Weights of a small GPT-style language model, trained from scratch on English Wikipedia: vocabulary 19600.
MLP neurons of a small language model. Each row is named by its layer, matrix (down: output weights) and neuron, and shows model dimensions 272-367. Each number is 128 + 32 x the weight over its row's rms, rounded and kept within 0 to 255. Numbers have three digits each. A neuron's up and down rows have the sign that makes its largest values positive.
A block is one neuron, or neurons of one layer that tend to fire together. After each block is what it responds to, as a language model described it from the Wikipedia text at the highest values.

L6.down654:091184174172110126115142101095139137109126130111144140152087140123083151152129136121120159154129156114096146072155142203198137149121130107153165168089110162128097171070135089116138148117152114144130150156106142059137145129107080075190146090167115179140103135125120156168142111145034130127
L6.down949:135121118126127093133145087142118109168086047126077095168074128127115149114184061135059102119180127157080096116179070131100121106122126121093078098102138111107100145141064118163134111121152100113105161126202171100069076218178115086191116149143066133125157143137117122127125134148115126128
Possessive apostrophe

L10.down110:131086058115133160171168123097135094150103135164100168101082143113103107190100125124133035136141168064134186102152104086173106140157118111177085112111184073165102053138134154097159137078151138088081113149176130127151147191148188100127127117110131143144146191149156086142037114182087076093
L10.down191:108131144090191087162113112127121093105127089192123143122164148104089104119145123102142104190114113121143158108166063131118147136131106084114104113127116091138074130140079110152093137115148119122092082121140173124092100235198134099171164206079155164141183136091152162105131095117200091105
L10.down277:123078154172193094112104121144110106114118148095127136117176125139113152112114125070122112133169121150100119158097170090085166111082114165150095162130082174116097115090143144164123184126125167138120163101139147105099125255127157107078131150155153183129074127148123138169148126111096114159
L10.down302:140128129075190163134085191156097153092077098162105141164093109095152158135101098176053124079142180159158183114143125164154076157191168167127149138097126140157099139105077160160152173126172063133059114116147143114173145120095078107101189153066108091127110104151122148119086124095140111108
L10.down333:167088147110115104113111076125138102166119182135135069085164132207090156151076081156138105143143148078068159040104124147100134067118164150124092069132175130088100122167117110114116099102158192105084119094107133171201161252108150093146139152170142113113154123124158167095155138090166128114
L10.down544:136092065137144173136060140117101101142149123039076139098129085056128195122090109106149122167121137138219175111125125147116181188100161108114125151122068181145121146085136168148133152074171114107114166091125111111115148126131116083085139157171135141131129112114105192142089151135180108127
L10.down824:083089182126164087134153158135095153119104133165094136109112139125176098105154172135115189189181133105074155141119149065103136137155129114124116165157098164161098149091132163105138204099117147120166114124110089182113090092117133065123068107131129137135128101101135133117036090137057140129
L10.down928:147145125081149160129130142065123092125103158145138145125059212127141141115158121106131113154110179153098164095106149076162065137193053144145141161139133173133118105130150140026095098102108149102128073140085105073149128134098086112138118142103137141112120141177201115145120093130182140089
Noun-phrase determiners after prepositions

L6.down115:182133131086123122126106165091185101118106126182114182155071112114083155166094205168142178149140125143110153170079121091106141108164114136137089140201125054132099147146170119123172134069111199114073182124167130094021090095164139139178140118140112157150115133172152115062112111109088119134
L6.down449:168152086108171097129072105141144107112089111108138135149103086165114133145138105118118164138129154096136205103112063135102129073147148092093177136145139115142168183186097091198136187095100140160166152143081136151170150206101115168145132118071173149129109159121073149101133153062143178121
Before place names

L9.down76:198146117120116155179177082080102127138131161103095141109073100148156115142173095148106145173152142148100106100131107086175140133112121089154090126139099096163108155127140083144145167147116111119144168121056173157119128119134161145112129109134144082181014118158151107095106116108135108128
L9.down134:186176054143181036122129132144128116145134124084133087105163116184094102174125142137183203151061155164160090164141094101116107091162093108192135153146137143120118135131115186143083104156075137114130064126163163113111122241126146117162158127115137116146139161136162118106157151159153105140
L9.down271:190172113131159136153140103122098172086122132135160133088237141111119093152146115077131114158119172096166100197174134161126120156118156082141083115100114241094072062218164156121056175113162131064106157096112115138132181255181134131131167134101170143172111096081122123131106100088171121120
L9.down303:142116215189118164141113148131169156138114108113120110114179134137130123095098134089160132149113100104135072134104114153077185097084134114125058180127077111116118107096134095109125186125102084143219140039168138105161140183123120094149087116154138122102113101163177150099173166092117148150
Article after preposition

L6.down51:144124124143159122120141160162151146130085133081064177127124151136118142145115109091105154073156189152160156141101187089091115109133123114173147131171133142164159110053130155158107162116087159143125131130182111144112065137141158179101197141104106171143129140121108157142140187226153149156
L6.down703:170138122188176119164152167111076178106114151154123067098109153117095141130107115142146121095105164130074099128166137151110100169180163113131085124117094133107104175077149091121099165145140133167116089158142125115098100255121115125126142132121129069112095173128117146137117104136176098092
Before a name value

L6.down685:096142093122103126156103141085144123060144162094150123079166133118097109150127119129129137169108128082130076095192129119142121142071131095150152097130184124122162128105168104153160097121179134139088164159103130068132178108149096155096134136132098131130080101130106114087095078137114155126
L6.down840:100111144168165116162117094203161137101165139147107094112154111118136142109100121148169127098119103093146090145153127136112206186180175108129093139141130109183139163182146088056146152172101148095089121125124174153079111152132122124156162131112109163130128106147106167119193149126108152190
Uniqueness/ordinal determiners

L10.down287:168151072096196086134160131125103082095173155115080059158145123120147115181109114169139135094094129126138115134162162069130106125199071138057119181106167164053158102105163080130121145151157123109120186118119143136100095151129136115114124133133089055149120092169160114092140075122155095140
L10.down354:093168135138183090082115103133157086187182157206072074193139157148076142100128112084107162165102145121146102102115152174064104111122091110125080152103131180113112139127154141184138179134145101129133127144188135073102088162082110099128135084128147094119121133163141147131133159168133114108
L10.down361:098096156175133115145150204133141204153115153116131214109118107100131160107108092140108112143180183140145127112150104162124130083103126142104255145129143084058103135127073124081202152069150147125146104177161116129120090141136101118143141159141088145122091099109121164136134160099124124124
L10.down601:141158099135128107157146147089126109133126118136110139118090079131161126133109139139081169157120093154105100133139091154158103124067094090131100113095181088142155089123103130111179149160141150080135117109202151077101057104122187147125096145045181126113123194189110109070119146130173149122
L10.down624:149111143131093140098172149104137098200167164193149141093092137163168115183134139131136136175127148155105118139082126173158106153129120096158097117123132149096172121156127125144175116201098054090097108104132140122140168156164133116126056122142119181171090110085123146120139145151186165194
L10.down819:126061096143110195157130145120162186057135144105131159172162140148122068110128123139143111136107062145116173146116100134131140109092106149182008108179115153061139160138130143144146154147112094106155088118108160134139128221152122085148108159136100140081148151119137104179048092163183071071
L10.down948:198108149113157070114118125133160102097140066116150102137131146138130154143147148108084084177117093123128115141160085135124178118107101188124113037124142128147204155171163167141131134128098108127100088126081150139173076133135159165122117132185173116126141103135147168153148181129156134150
L10.down975:162134136138113162082179142147090132118160115077097138151111158129141150118101117079175171156138106114158114142129092131130117102123177123183119141142140118125102094093141028105145068081118123064123102154117097129127095084177147137109157140125114178134116122138121108100109150131077114126
Block-ending punctuation

L6.down271:131125147149098098089162132164149090117138220125123111167145093089121074121103120113174122171171173091163083158105155139089150118121165099106086127098106117133180121136142131161106135168059203166142140133174150124150109134085104128140115066133144167135175132130133088109127156099091145074
L6.down361:111070065139104122107132131178088136144164139126141113140153113171082124082152148122152229098147107125110145098079107127136127103107137124127154163116195180132117190124140112124128111161172163131163177113151088101149111118139105129108103097124096095145178084186079143115155149160136137125
Clause-linking "with"

L9.down356:129111126156148165177152106148128074075128111102098164076150097163102114106131152097152125066117133130112103117104173135144171127111127092129166130117143114090172154135108140177082079177172135111131160112100117162101137102139203178087164101133131081151129084131213181079141143117151144115
L9.down538:167083134079162102085146192083079173122146068131116043092160133103183176103095148130159086143164137101144137134056127095171146105066111135130176137146103147149047123131161126132167148133160172168149138101113136109177144146155112118119071100086120098158131141146110109157112156172137104150
L9.down753:141117095160148201109072103176190151125086163159175139137099083108104093145156136106146076098065075083148125110156161151094109128123124113173210106076097070109121074171082066096083045120124093098155113143106139174142175117122131128112158142128144186093126162136102098127105136127077114135
L9.down925:155136145149163129098085173097130106093125154145153156096146152126164177100234147155139102151139137134074129076090089123109096149098152136180130099095148132120159097161143128098048181121121164121104103097144133138121120115153125102167130130116156082165136137175137148124128166142127121128
Place-name continuation point

L9.down242:102140110041112152141077120148147110148112169160100152102191155078179182159144135151145163097126121102117109158137061132153153119153081090122183101102089114147062118159151137124209120111112103159092127150110119121150098162177122080119112079153163155134142067123182169160098157097081086109
L9.down287:178158172113078158100125056168138122137107125132143108132148152150158140107092171100127133127154112126135108132153156148156138121121159143072166105065118115117118214061174131134157110132125167117157127171106087120094123202109159134156193111069176198144162144137128091107106082183146163149
L9.down696:108111148124178138128168132134116187134082137116054139154095128102125128115142138158083133153065154174107132121134126161132099101102134181118072100097112160114171079104114110131191137100072153186124161156043064092108135138143068141086133149127153159080145175115175110213067100130111134122
L9.down923:114111115141181157114143144126073096162103121128122132158104075127124121080115200113088124051128115146094139080137142136148155123145108126145184124140131124159134158088126138115150113106081084109092147093126081186192128201133117131090107120180145193139149136168141085120088106119122143184
Government body name connectors

L9.down108:110148137115099090099110114220128120176177065155111132086121101149144120111062162114112167151048085136143140106054115140133136150117172094124054103131178158171080086131121168120107123212161189143133100115104135076119176109123125135179103190178138117090152079139118073144143152111105126133
L9.down516:175142134134191087099115102157141087140085135150097157125109136126123126101097133120134166118181133108175133141099086196131105127150083072133018123137118097149158105130123095115096117129092153091192061101157104119102157153141164163176052174101110153119147110158161101145143127139148055164
L9.down669:115106151175134137114142148120105108148157106161133111142151102121130184160113131133100105130126108166161106123113101171074129124107162096167088142124123122135125152137139136084118119160098124142065105102151114114158124093155168074158130106105104093105215085149126139117184074109136100124
L9.down685:131140105108195153167145157095098087173115182143165123129173192087092120132130133156171124155064154077122100140060146167156200155059148044071099155180153119126098107152136109093098171134071134130172133097161157125086154102149051112129101192170149155154169105112153098112111181127159126073
Reporting and main verbs

L6.down728:108123109105112117190145138046152109121146145156117122084136120136157153112081132118093170156055123154169132121182143165118170186113075090060148172129038117072066104135127165077175080118078132108167107124114156129084160097059114145164094134107156086100094169117130141151128070153148062111
L6.down765:179087174100206119127111089140096103125154122143128099124135147076159108095186083116128089082104093091143153125159104135165197100164087130077152126092146033150142122189107098088168105095121175178139162113099115101159170234113194147145100157114140108134106193113152146133108146143083130120
Track-time colons, fixed phrases

L10.down105:170086134110102151106157110163107092100103194126101120151198117129126158085141117115134080100157132080181120106062109141152096109128129061040163145095122120117183159174112118159099079179117091100075172101113102072108127182165129067148099152132158092100122097162141136138131189117058141166
L10.down141:093114118097087142167170097160110108122130066080074089125150179147105122119180116181156094104097098149152104138132145064233157097168139118125131122073116188065191106121116097185154109142152127159158120163163142146144119129163126114136152118133108093154155114113122134155149119123104145161
L10.down217:116167142149079175174111236165140130064156086063132114115171063110124090123142107105103121150112191093109058137099168116109175197088052144183082141109164106178148107102132082085136121082069073145094175102129072112083209161131093067151131175145144131138092127150050159158131145155122140086
L10.down303:158149169053154093119107124132136060123168155178120145171128100102049124186142117174118087074138139107101121146127156141127160108101183088133065113122166112122075198188116060106112143101148137118081135145109075082120086120050090149111154126113128130175186098062135117095187169144112144146
L10.down435:208200129114099171085102114096128055099153122157146128092141119158105124095157153117109137104168157180170098165133178146152136127184142126124160185170136122098077108149092141125147143164210091115104058120090170089080133058080094140144056122101125134219155191165079073130115146127136156103
L10.down799:122158106097099115133175076081136094146097115114073101109086128162129104107120110148169119095111149183158090140137121076162174109103133112130199159136129099222088131058145120123117078098090067107151104145180149190118096175108117071132125121112132151132162100136105100078130166132091127115
L10.down813:081168170181097082118094185166102137137087152104156159127078116108140126105035160110143158098155097123103131147141139168133144129098138202123100130149154167122161132173155101105107112146160174134149174132117149064087163084148106205102107087137172160121125123146127136151089105125100129112
L10.down988:127141088078115142172134133144107109102109112188140127081080155101147103136167142082116112189095109110098144139085141149106123109108122145173131107108147115097108149099089118098113156144156151132110128141136102102128115154141121135074147105129088159090094061107187090042189184127156117070
Place name anticipation

L10.down65:150099116152114127128146097143128150159117123116086141080143135137172147203080119087108122147096079091119163182102103117121076091152180105095094155172125142172149110152147172064072115149133086091129117171133093178097060117097160100135115117160097123129106106107117178150144133118150091151
L10.down283:165136154093164076155164136156122145177119065139107130086117168119099105098128157097110129182115135111132148088094163135149097169066184030100171094084122183103183130145123157147087097147141113148131115116108131091143086140132133111113145158154096108095105148110146095084076160140127157083
L10.down412:175143138088176124056114075138168132150117114127142087151106140132076146123128152133097157095153149121157056147135054128141153101111182107122089151175096092188147096125139174178172167131152118130086153141146149103069139152118129107115141138099141161112118067175158131148133133100104106117
L10.down455:109122163146130121155154166124157114134107139138068169117178150134118086176081148135083109078152122152145154129154085123144081140149117109143156184085132137105136100166145183126087087132144085073108174117122129168100116164178130127150124133126113151154129127070154147057122148114071110138
L10.down589:140125134147070168099130167119107141129068137176097110121111201135169151174145110186100140128087153126112075145163153145097106102134192143147127165148060138114117093076160102059160145113136104138123118071138141121123139137143111157112107104206147140124118182137136128119115144060187118146
L10.down618:133150161143109126152125130091149087128094154079107148118110120124133137113092113083142124125119129077122056129089147169150150131079131110117077187174149144091066104137109140163097133115162107049063128117129123074071103069172093137131127130085153163185152143187113126107154095114086145165
L10.down937:182115127111158156093109112217203088092140139117143110153110115107143160079128110139100160182166167119109124121121100180090144130147137106156111105134186144140127174111112188181140119095150075121070126131120160137139117168174126127147144107151124092206108134111134145149154062133137156152
L10.down962:136118088053118121146115163178129149138139140093117133081151135152123153158171097115161159149147195139130089173066073136165136110133112142138184060100146144173117161162193067147045111153138112194185147137135129118123082130144097138213149111159115179143122142138137097093107076155171159196
Transitive verbs before objects

L9.down328:080106003142142123108163222141154115080189168135127170154135158118123108142151179131159132134067081168115177153106099192142111097112139127129000132114141147149150121094121114171126137120098092133155114081112142136110101181095130125147146141186106134125106130115172183138140072118147116128
L9.down554:162092165130154133096096131169134111157058109080132133101121133145116144092140106142091100153191125150110119108158141053126125112131151119103072097125154140103153156107191114123153138133136162133164047154172124131128111182109095108147107169067130171124100170140124133063155101101122170151
L9.down585:106105088100132119149167218140113135130155182124162087174153121141128148168166172129110154165084070138100170130166121108136156115136129087117010127161150151127132169135141152133154096150158066161117143120083083126098096169089122078124130135131126129085136126137110125118141079140136118095
L9.down862:150131103145140126099127129151123143154138149094125071170134151132130143168103145138111104164053139114150192140118125113123123143144099193143000132113101149114138160165130073088097174121121131135117143160116118120139089220172152103085137110128083125112095125171108160145092106151087101143
Section and paragraph ends

L9.down665:115171118152123105139116095107055086116098098122138153155129195097119132130113130129069139125105151142097082132188143070089171130151128105159052192155154120074143094075174150121109154096160104111121110158125107089146151062126085107160117126084094160147070148162162110161188139149113180143
L9.down774:135206107171096145105112204092152107139132089125128122124188161131088145146111131110134135099069181136177136111136162147122163073123111106110076169102118116134120143153114091123138132187115096137129177130136154096167151237101160136080160115132169092201087139116097158149104061105114112134
L9.down881:124141171135110102123156093126116116119134069171140164100110130126175134137138095106131125101155095146078109137101145148119105156151115108152077103119120155094131102149155174112132057144152158102132139118094137107120116129135120139121137065163083182104088105124118159109142142118148111104
L9.down914:122082121104146084149171105114106163115094113119145114173095120110101171114090142148062133166121131116105206115117153137164106103102101138165050123134118128135081184148133128107169157153115194157116110144160103113076138040145086185163145094069117147136164063121112110109149136158133133127
Section or paragraph end

L10.down131:064096069159134136111126158130120134156123091145127116089073105146166102093140146133081119184125152135133171116086076114191111179131165155123110149147096133113124156122154129108161144176074129147132149116124133162110157126202172153113140142134167121093107160123104154218124161124114126159
L10.down380:115124136127137129135156096164118103133154096101111182119111106110141178158133123142150072166085163172195147100136154161163130110105141149173138141143107150145157129070195120108110129135128160095115135171110153075057138085113082105157107098127176174127226121099173149126148102073161185104
L10.down388:110112138080144112062173192128132123118083069126190106160107174142141155151134127121153128139100084119125122160174179099092176075088166164165166105135128128178127156097149179134094119156133146129160141152175124101084147082152110147140138102167115145098133080158124140124160140109096079132
L10.down500:087158086192102124126119082114146143150116139161122137138146138086199123205145176071137107134121136093150144115133162086128109124150089164149128119149151143165150069126125159109162133060087153120188147126114115162135183119139173083154121180103079152130127141135074126138146153077089107064
L10.down811:113130207148105187077177146141151142158125131122194125171189074088170169115053078141171130138085132127074155123177147138133122111110163205122170154111107118098144127121131118090136121190099141080116157148125135094203147162149133171146088165167117099133117150112117170125066166122138117108
L10.down814:141149106103126157101158108075103111139135127170131124129126119091160162103104160149144121118209113134161152166131133171098163137131126138128166138104116084098167133058166150137185157123058146079126041135166099153102149123143114094086155084085110062156165146169116118157093156166127143091
L10.down924:121161126114152109160099089092142141186134179112150085163137142134162123186103166153129209108105127197120152144142174162091122036106166120166170079113126154141160155135106125094169121135135103102083134149139143097123138099151118160112103112132132099099179135119177125106128139112171156074
L10.down927:170129103165141140127171081087119100153148149107103139144169113100137114084107119209140143109134120201197115092175087118102133142087175132151096093175119150180143091130173121074186128131161124172138166139162096130154154065088132088148116122108153098127165131181157140167164128152158121150
Possessive apostrophe

L9.down67:134104099091135156088105113127172133148109120101118071137129178129110134153117158167172157102118073108161130136114104171118086182189087137158149176099151112106110123145089061223083126130127170111138133110146147109088162100066084130127132151082132099134145179155080132185108119144132115124
L9.down403:128089131183143138217098087119130127130156122131146131088103088148121156138140101098185126136129148100132126122130097127135124124162073086140090103143115189105105074166031136115159177127148179171118119137100166129170113135178149116101131144112065129149148139186133112164145145120164163128
L9.down508:116174119140181107147144111111150100120117098125152112152154146121110132096153096103153132075133075119176142131129120149116093088114057163160169110142156143163114141180157156105157118123087205166091099079200121102149136188134162100126133128130146069179153135089129157128122130096134093088
L9.down725:105175125135101136141145101122099095097157143162160102163094113123101102053159099177106185106090112142106190134153100105021161106186154136053197113110079093170197092160094146121179153107101141121163132115125156094178120095162164118131125174080091167085153142152175150141099128093155094094
Apostrophe in contractions/possessives

L10.down135:095107147148121090149125148172104143125192060079109113145175152126106061174132141112158070161100101095140138081134143084146111091081145110128147124099176107131146149125085089071146118127137148068120157136159142161145138125132191124109121199102139135203129112178151110116165076150130168146
L10.down309:184092110162140137144104130127112149144121153127188109122122157142145120064171075141153202160151164156105116159112110079088155137116100130107156121097157131127139084200129151149118147098119092048117132123115113148155118117104148116087152201103173116152111171090133118070110069105133113118
L10.down336:176154128139094128132196132151129102140172121078122186123186160122160118170115130083093115128106138163195168141131181140175178137136100157083078115119156061154189070192124120116156113146148062167144141123126156104110151109096155109154150215147127075177155127083104121092136106066066125137
L10.down408:173119141114121110087096143149138131125136095113114042107154130169135115054112095097087125114148111109136164137137139122130170121106081110153183130099145114137116118151102148133169114070097120077116177140115093058185101072137180122163130135143132126182100146081137107115081105118113091159
L10.down557:107073114116179099131104160118146166124125123124155118114126060155141099152157112107119182068160170116122148133098124143124152187109164119120169140135170106128110144110124097116097114160120048135122156103134164110104140088131110176080157137171145163105133089137101065121098065158106139173
L10.down583:107111164147135128002111124131095079132086145106149146086142104125146116127129137161159149144087108189142190118094121150168125087160086168050100141139100117149151153105104099110101133080091134150149174129065163115132103120118106135156117109173070134164103115165110134118131142122166149150
L10.down821:144098121133169155109176173120160111167134150176103136093186165153126117132130111122166096138146127108152086134129074118156109092084211089132093144104152159196145136192111127104090143140143095063121149142101148086125185040141146142131144148159119162118176105099170135129107126110134153147
L10.down884:159086108063136107135178139123144118076082102107143149075136176070182120129166143123141084161097183152145154140169125159159116125113097068191115139112120076158149093130124100109107185084148139064097085129116107076121149138114164054123098149168065119143134091089118149123135034138149098222
Main verbs before a complement

L9.down210:136105142144118096140057109101099190071172155117110150137117159109122133065138171102138071185123169154127088145071134059142094091166138126138103081109172059184084122172111135166088137112147141105093157113136131117131144163200130148134196122097158104096135151154089132117163108091177086185
L9.down334:079148184146152142119145101088103111103153148069138170129098153107206127168203181094139115105091162115074100155152097169141161102126117106092136113127134075091118177112164102165141102126110118081134162115170112177159143193080126087143183123134137175136099152156193114079124150133053078122
L9.down549:060130147092126096096130092104120103155167102151123122141103117145130136050137147130066090148103122176131100161146119183154088126166084133100111109116139105121173126090161119149124148115123138121122123124187098089092084192134150155116143166163104136135117149189174063113113076118102106090
L9.down834:138116194126146146092136118123172126117160198141158160137137131114179224095114124111107129114205107106206145088133112140147152132169117078202118112182092021091137081090171099177141140160151164107103158136148121106168111186142118054105123146106125149089160151157095079110167168107127114084
Predicate noun-phrase onset

L6.down22:087126172093155157179115120170088096196115171113100166179132114109136193179111139114117183116118128128164064184101171127112084183158123136131103121104129111147191118074136104197122122153151080169132144154115129121136099133070137099159166094111152120158103119157178159181178172085144106127
L6.down718:142154088146101098088133138118131141139160174116111156162092138130069119123137150141159168084092146155152166093116127112127062112182115118110065152119125132110136101117110103147117124139083110148104111119150144091134071154078105161153127116134146109084097162115140124187171105125133152143
Paragraph-ending punctuation

L6.down49:100103155189113119132122199191140143164125164108119143130100130148136167096101150172102093149142120097094131103114085122147173093064150133111171109081114088129111120135114159148167137145130116120112135092066151184110169208105176182135126123116068148185158149142152097153165108115175175127
L6.down709:055100096139145120090077153124160126133088123134128139163106172053185174135077135131140118130063111139042145151141139135143112189032144159100132099130143146137144133144115173190106136102181081099179142088105067139130126157159134200123108140120112092117165146107171145115144131163101179155
Reporting verbs for statements

L9.down100:105164135192137139100178111099092116161171068126124136140108126159106158130154158142124146079154143112119154102058164194068098093149144184080085179101111126164109124128132081106097169111136080102163072108144106121139068097104095109144141195131155155133158169143156188116148063082123081180
L9.down822:111122110153146153102087081155097135176114152163155168120163072091100113165083169158147177098143139119115107105105214200158093085143104108137194110139193203153120154102148091173153147119087047096128147109087176096149091083137110169113088086197100138170123159151138126136092141125123171120
L9.down938:199169119182121082123109139135115166112049095117145125152155055142099160131145170159141121120124186109096117142099109086116159092164210130101092123134076166213191159169155140101109137111122126127154085143141124050148108105117089121174101144169172145136085136161099147141150120066112123097
L9.down1000:156128116133110135114145144216165132143121098101091110108110084163149120117131064122139163101126222141085146134141137180116118085130140136063127171166098193156145133150122135165104155182125032135134103091151109130125120032141094143137171091142131123049147120147120116106120112087136071150
Transitive and causative verbs

L10.down38:096089109120108130097137182160086131062028095095156122131072182159141151170162132121155120125087189140147052125152092102170149110078139111169120074144120137141131141141143174169115221063147151132153191134143095109118168163078153123124138177134115082102161133130126110140120141125146177123
L10.down167:127034181160130097098157163119124150156136133112139158192030120127111144116184110153135123103125081209063130135165109091084141094135129110111138118124113156070165137098145146117116079117059071157133138147122114141110123196121149107116149150124170123124124089117053111164149088110126132113
L10.down175:145149100121131094105145122150128156128140150092146120085091124127161168136134129098109125100117120130153123127098079133162154102099142107196129083139147121111173137080123069169077092145117097142117133135118156134204112156120181180168153096084147131077136117130121135107120155156129101119
L10.down396:139128061177100151104100109121147134094141140128125095126078101105200096145142079089134163091097105129199111157186064143115118150133095100155139099129138156133128134125124147124107055139183219104160081113152137154105152136101140073129199151155113067154124142129116136050096127132109124177
L10.down417:130213105136169100113128149103180154108120119116117168195140039106150094108162141099126150097186160141163128133081096143058135128142071057094151116166115161134113097199102134127169079130185080177130113147141121174100121146175151093151187142171120054090135172142131115149122129074171100150
L10.down421:141101096202082079113144140073099113086128146078089153172080113143089131049179121137103111137113121149090066156108165101113151107123043064115114062156128127115109136160068110125128118150147173152157123098121061181073115178134095105107185132136163114142141156120098096095111162087111113150
L10.down676:135111153178148130187120157177142134153037101104128179203149199116138143127117062141083159110165138116111174163095135076153126114170158124123027150165157162187168131102141067153172186105176179148118083152165132206096144142086146095143172100122189143123162148095114067104120082154169139094
L10.down727:114194149155123126073107140098132097105170153118063205090131146105132177147134118116118198091084115160136087098134208132103149122122095115148167129108143129118126138156113116104132152196151173095083100091114133145109142123133097088112104133078090105168139128105141131079180085161085055148
Rank-phrase opener after "one of"

L10.down91:100119105108095105131143160126154148120052083146158089161054186107083115132111104141085100118075161132116150158164062131184172143185074069204079111126163132114193142114123154115069134158120109132116163168158148157162095098104116127121096141090121149109147167098060152140181119087148158120
L10.down225:156155137128108104130177153169142083125111132132104142126100157160138132097134107087155148147142162160124149123103108079158103111151113101153096140153172146110102092171127073077096143188132185203118054128160125075124066169110098122167109175113105138096122119186142127137118112116162124143
L10.down292:095153127148115104132058186100127098145099118159133107137112034134123131111142119168158150117154147164138099083142111128162158100128124089103070137098145122126101188128172188157150112095140063111146138040143124137171130164164163115108112110164155102110148199131134147078165162150111167151
L10.down464:108136032134133134106131190145130092082142100102126144159147134131122107123124168140142118121097130130115166118151142136136123102149140082136063145147122145190131112107097107153105137106097061153136116065099124081081131126100096123124127123129115138129122154092188187162121119161106109095
L10.down569:117142085114139143116128171151129126125174131161111105154132134126141114179154113153118117113063100119116156139127146194170136142118133190121027151145121151147111162151122171124104108088137193121179126130114112176143118207177143101113163145144123144121094101165163115143155116173122135087
L10.down611:147152105141153134152166139121106089160099166112123115092107084171109096130117083160097121149128106108119149106084190139118126150167139096107115157122131192172126076155129180149127087128141154144085141135106066115160131103085089090076126102085158117158106110103179161145178179081163136098
L10.down957:146104139133206132136099085155078133120145145108109140106143169150107107111081117131124094156153103114177126133125124146155143154108101120095255143123136151126076106119128188114114170141075095134081160126178153143135166153177180124069155191109135169127128129119118117101132079118137153122
L10.down1015:167133109137123172128163117137133154145094114122117087121159156124203142108180120149167095126066064118062131172106053152127114112094103099121068133084118140111165158132143133163131140091144098112110072113123106123169103109105116066072141133142123106110141129138150136114122123126132050112
Paragraph and heading ends

L10.down106:152112213087189108133159126135148146114168071119054168139107137171157122118185100164147155163114141112154139124170165115177168122126113155122092153118188127103117081124112117096116115123158142141117135123100082167089114108069140084135091101120088130181150097134123131064089060106151122148
L10.down161:071141070126139102166125133132107116134151147144162103151073158155165153177096163098154109175106108129133120090121179137146120092149119144058116118086106173117165123114058155068105102090179139133131080123097151154116138113139083116097159105114158087166142154125152135110129132117075086102
L10.down358:084126082129152140123108107161101133224148127159177126184168155115124125159130145157126093115124144052137190045137103073132122158116096136122119128107101148161153164136095135092134143118085170158143128202156087158104143083215142126086140167205062146141166158136106128121167074171201156113
L10.down444:088151141165120145113183092095181099155120197155189126126115185116113114073127136106131123140111128111052154196118143090092131158082096136116058168172085084110182167131094159138141135126120122172128108171108160154117128082087143121107162139160088138137103159194095085156164099140157129137
L10.down680:150137103097122076105167116132149134073080123105134102115172111130140078155157119070165102114159120145148114115158166071171116098091159120150155122181157102130170117120191164102118162114140179098129198104146165127157088111160140135150165092145161110140095125143045097139110138162091155133
L10.down859:125161146111095100103126114131130052106076183122100086108157120144148134109120131117105167182178160105147089141086152065177151154111161124104141086076136129169103129051138102147168113117092178101148129142155147102130152106137084169131102119093111106110133168172151112105120174190113136080
L10.down925:156211097081134165104137083130159108114107162093126133072098138146118120127142087157137119176141161095173143118146088088141128182154096169145211109161166144126121133167082152164123040164107087174112146153172144164141080221151222107123101103114093154118120108100041097129089151149064081108
L10.down941:129134098130146155122156115083188092104170118148103125132136167090167036147126124147173140092124131146082121142114106057133103162135142156142165106128150148167123106128041163149129177057082137127146117106164129088100124083128147104078128070123178112045210122113142082142086136100119091078
Legal proceedings, court names

L6.down742:097067063142133073138179127158086097165188080077106138176117157156128120133085178060143128187123106106150109156086162139165132090125118090128098091119112146080133126118113069082094150140132141089102101139126094093112153130093043108116179109175173149126090116124147136098159112166161153104
L6.down974:200131074116110164115106100097082105155107130166131159133099105072103065142093161137144075114115128151121145108117118145110123147109134141139075111138115129179118166138107079123125152125137118139072115149142100158117120067144110121109094125079071137105161163144122110117170117108178100144
Section-heading closers